Weights of a small GPT-style language model, trained from scratch on English Wikipedia.
Size: 11 layers, width 768, MLP 3072 ReLU, vocabulary 32000, 103M parameters.
Architecture: rotary positions, biases, tied embeddings.
Training: a variant of Adam for these matrices, 6921 steps.
MLP neurons of a small language model. Each row is named by its layer, matrix (up: input weights; down: output weights) and neuron, and shows model dimensions 256-383. Each number is 128 + 32 x the weight over its row's rms, rounded and kept within 0 to 255. Numbers have three digits each.
After each neuron's rows, "fires on" lists the tokens most often at its 100 highest values on Wikipedia text that the model never trained on. A number after a token or word is its count.

L3.up1837:096090107190073108135116139134140093104095148197099093097157162157173114081135150172056164101139086127108148144140118056128130136192156132117138154150082115129155151093114102114145123123154161163093091183087129091138201089078166136110128127093157118090074120131130112040117097167105149173128234210160160129159134120172133155146169158076134141154117038162155204133158085155180148149116
L3.down1837:159084153142147143106102110150191110156114000095092183146097104076085053161080047079156117146136074112155205107146103133135049123102103143138150103149124118137143108129150127155160164166097120190192161127141148118138146132157132184115070132165114137154181083119126097134137112040083114117099059136106160143089121117044101088141103150093176137076144158090156094131078136062104152107131
fires on: "s" 46, "men" 17, "ed" 10, "es" 8

L3.up2812:124104107123135086167141093106102126160141145151076133182115156135124088123121110153078156142103108156093123165145148107135148173198167142128073127110152148073101158103116128111176128118120113172116094114090070132122061128116144139120064167149084147156131099071086101148147046121066101113089158099118121136115156119163182158177110128168158172171108144113111122158114101111172142127099
L3.down2812:105082093102123147120104163111154095060079109077152142088163111125137168114117120109177104169171109093173147129135097188139135073105096140138221069191144084145117115154118116140082148129154169139144174196131143120151139135138099115112137078112173092132133104192140176077123128107186185166109126183155148118145069140129101080149131198154147154115165087149138131138122134123130133142078
fires on: "s" 48, "ing" 26, "ed" 16

L3.up2584:111123141132186138116126144146157123138121135139126109195096130134113086121128164179126185144103119097122134127126101097120108119140123125099064146145184125115099149096182121144111152128120081183179147112146150125128148203167157162092050180042166168178083151153113191124129120128140122086142138120175110103167109120144159127155166089144147150139169147077174098133157124106081078072095
L3.down2584:126117113102093103182145144127099122136127147151159146084154130131163129104170071112138068084201099133141138110196181181125174136132144133110236079124115142137139120142111140126164114124139187126108142139099126154173150121051157150135152113153115104076168114155138134074113096130166079148123108113104131141083071138098096115133122134120145079081094119164178130120131133160135128153142
fires on: " of" 72, ":" 5, " to" 4

L3.up959:029154103129083148144172110150135152104199168173098105110155114133074114119146134167105088159155057130126115091096132109096104134125158163077148129086155151131094125129112140077123102126076171159082122122110119136134168111149165088180120074171071175145132087135062144136115117106137185178107156128081123114117075138088165191150133140109122084117143103090114134196072111092191124193108
L3.down959:158149138112118114084097158223143093132030099183146126064058145121181204123096146084102124128130130167140174174086148148149083163204136152138089108177161063157105148139128129157152141128124114109138138141119119090119102182104136217076175156127195102116094176148137166169149128125097092171146082146164141163094158111114062078147120137086096161109059148130151085056138124139109152059115
fires on: "ed" 25, "es" 11, "d" 8, "ary" 8, "ated" 6, " recognize" 4

L3.up3043:093100118130098158060173198162127068152058140126112137145101088118036138138137060128133173191127174113103122104113132100084139124128142148138116115095136119098166151163108099085129144130111125126152147125027151183091182149090177111141157181132132126047124087103155173096142084142147176144142184169090115131118119122124199088157153133185092103142073108110135161075142155044092096090111
L3.down3043:182146183156161153146111096109134162110172127088127184124120152149219136156096144078126140093131108155161152145205100144148116156082194158089151137092127152123062143161126106154147082143138110088150154103132104149157103116217121193138123095155161120144107209171151078093142185099100116143095103110158133146177114098098075135127084127134136115146219137189126057170104096164111141141144
fires on: "a" 55, "e" 9, "A" 6, "le" 6, "an" 5

L3.up1737:167104083185101120156090083130090160149178151111100092142108144116118113093132109120075185149082126081124129157178136054130127115122138168113154151097143127108162101145155160152117102093085148161127128121123148157133140129127121161203107115112094087081088079104094164157138037119120110126204138149145130127162106130120133179144122107138106189161108135124121087141134091105152095161156
L3.down1737:073158121090163129072111140180155148144064117131115167093136086145170124146128142140186091132177139142105171094111123179145069113125130115160139132156091147120102156121155104112126155125113104165168129128140109114102127114126148090077118059163129143156167164137147090064153146148088137182077119140117141104080135103150101132127120165053145087121158085086135134142120178164162162102108
fires on: "ing" 74, "an" 5, "op" 4

L3.up2062:118133186134115161160174120111103150080142118119062080105137152148109077125114159175089232159144097164137134142158172109135164126113160117080164156077147143127167139157110114090124112136110155157069112155114139107185189178124087084135152133106134195076074085117059149170125112132136129204130148102166068145118122166107087107194203085096097081190096089138185162135101116113111149098077
L3.down2062:157152103119150131076106151168150088135105101126155144173174096112103200107144054094105067127120144092097088116100129150118094101138090143194113133160106094150120128114119123182128176074122111111183170122131132114042084115185156127165122152137132066139158160126188141095161108138144151079149101127128179139108113114106109167113094195111178201082170131117075114112133138191152108102200
fires on: "ed" 62, "ous" 4

L3.up2745:119102083131143152100073137118177141092119137152131090132142112150071092157088143100171134133227163128123125117151123066110177154135135108081096139138134147182107164142107096165108124127134147140208133119135209100088096156083097173093119180062148083095123124168109120076138072119125132118122190100171111109107148107113129110107098115132074149093133158143084144094110090174151117100067
L3.down2745:176153184143129152162149159159082129170157135123171133126113176098166151123164098117107140072085077121131141149120071134121102116095095181180139087156133125059140157169097111093190141110160124122057106171088052202127119086121160101141180088188101126154139101108150178187179145144117075077145052126109100145169132160120146179188128168141163089158170096160169141131150120064142124147120
fires on: "s" 40, " people" 7, "l" 7, "kor" 5, "e" 4

L3.up1098:095074105112094140107081128102089070127156148122111111092143102124100172103084098131169185106139155161160133168111146110120171108122084161079115172111125109226162154144142093109173169111177182103120116136156102103065153100132134185164111130132165120126127134159177129076124126111109136146070149129118171120095156163133120094156096124091146126099130076120105100109107129197116088129102
L3.down1098:061173122121144131167141117146152161113154146154165146182145153120096082139162162136080114177074127091104129090084069140119111133131171160145135114177123149046141120160106174158137117178104118164105137147098167133113101131143124114128128153122157135165112108105088141151149130137147121089146128106151087145168126108154157166132118079121114179127158152136148126164143150111101101119100
fires on: "k" 26, "s" 12, "z" 9, "l" 8, "b" 6

L3.up653:108087070128152137134136136147112083140172119132070082165101117106111159104146044151146116194100120112116168085087196126115102093124179169093136137083121166055139095109121093064133160117078140182159133068118127146087113096127160109183106119160167104121109149128124124118116080126155132119060138107121142116160172140124122131152094106110125147156173183131114091082115152172105099073127
L3.down653:181123126148097106144144137138130114144120115142141207086148094132108106169082141087100094112165141154153164162134097154158150124115081147108109162133181126196123155159129181116120113158187106108168107132130102119176151153120137124126145128116095134157086116180103107114132167138098110168190118098123181145106098123141093147083129171124141117145140076126119163173152036047128177170121
fires on: "a" 34, "m" 8, "in" 6, "al" 5, " and" 5, "e" 4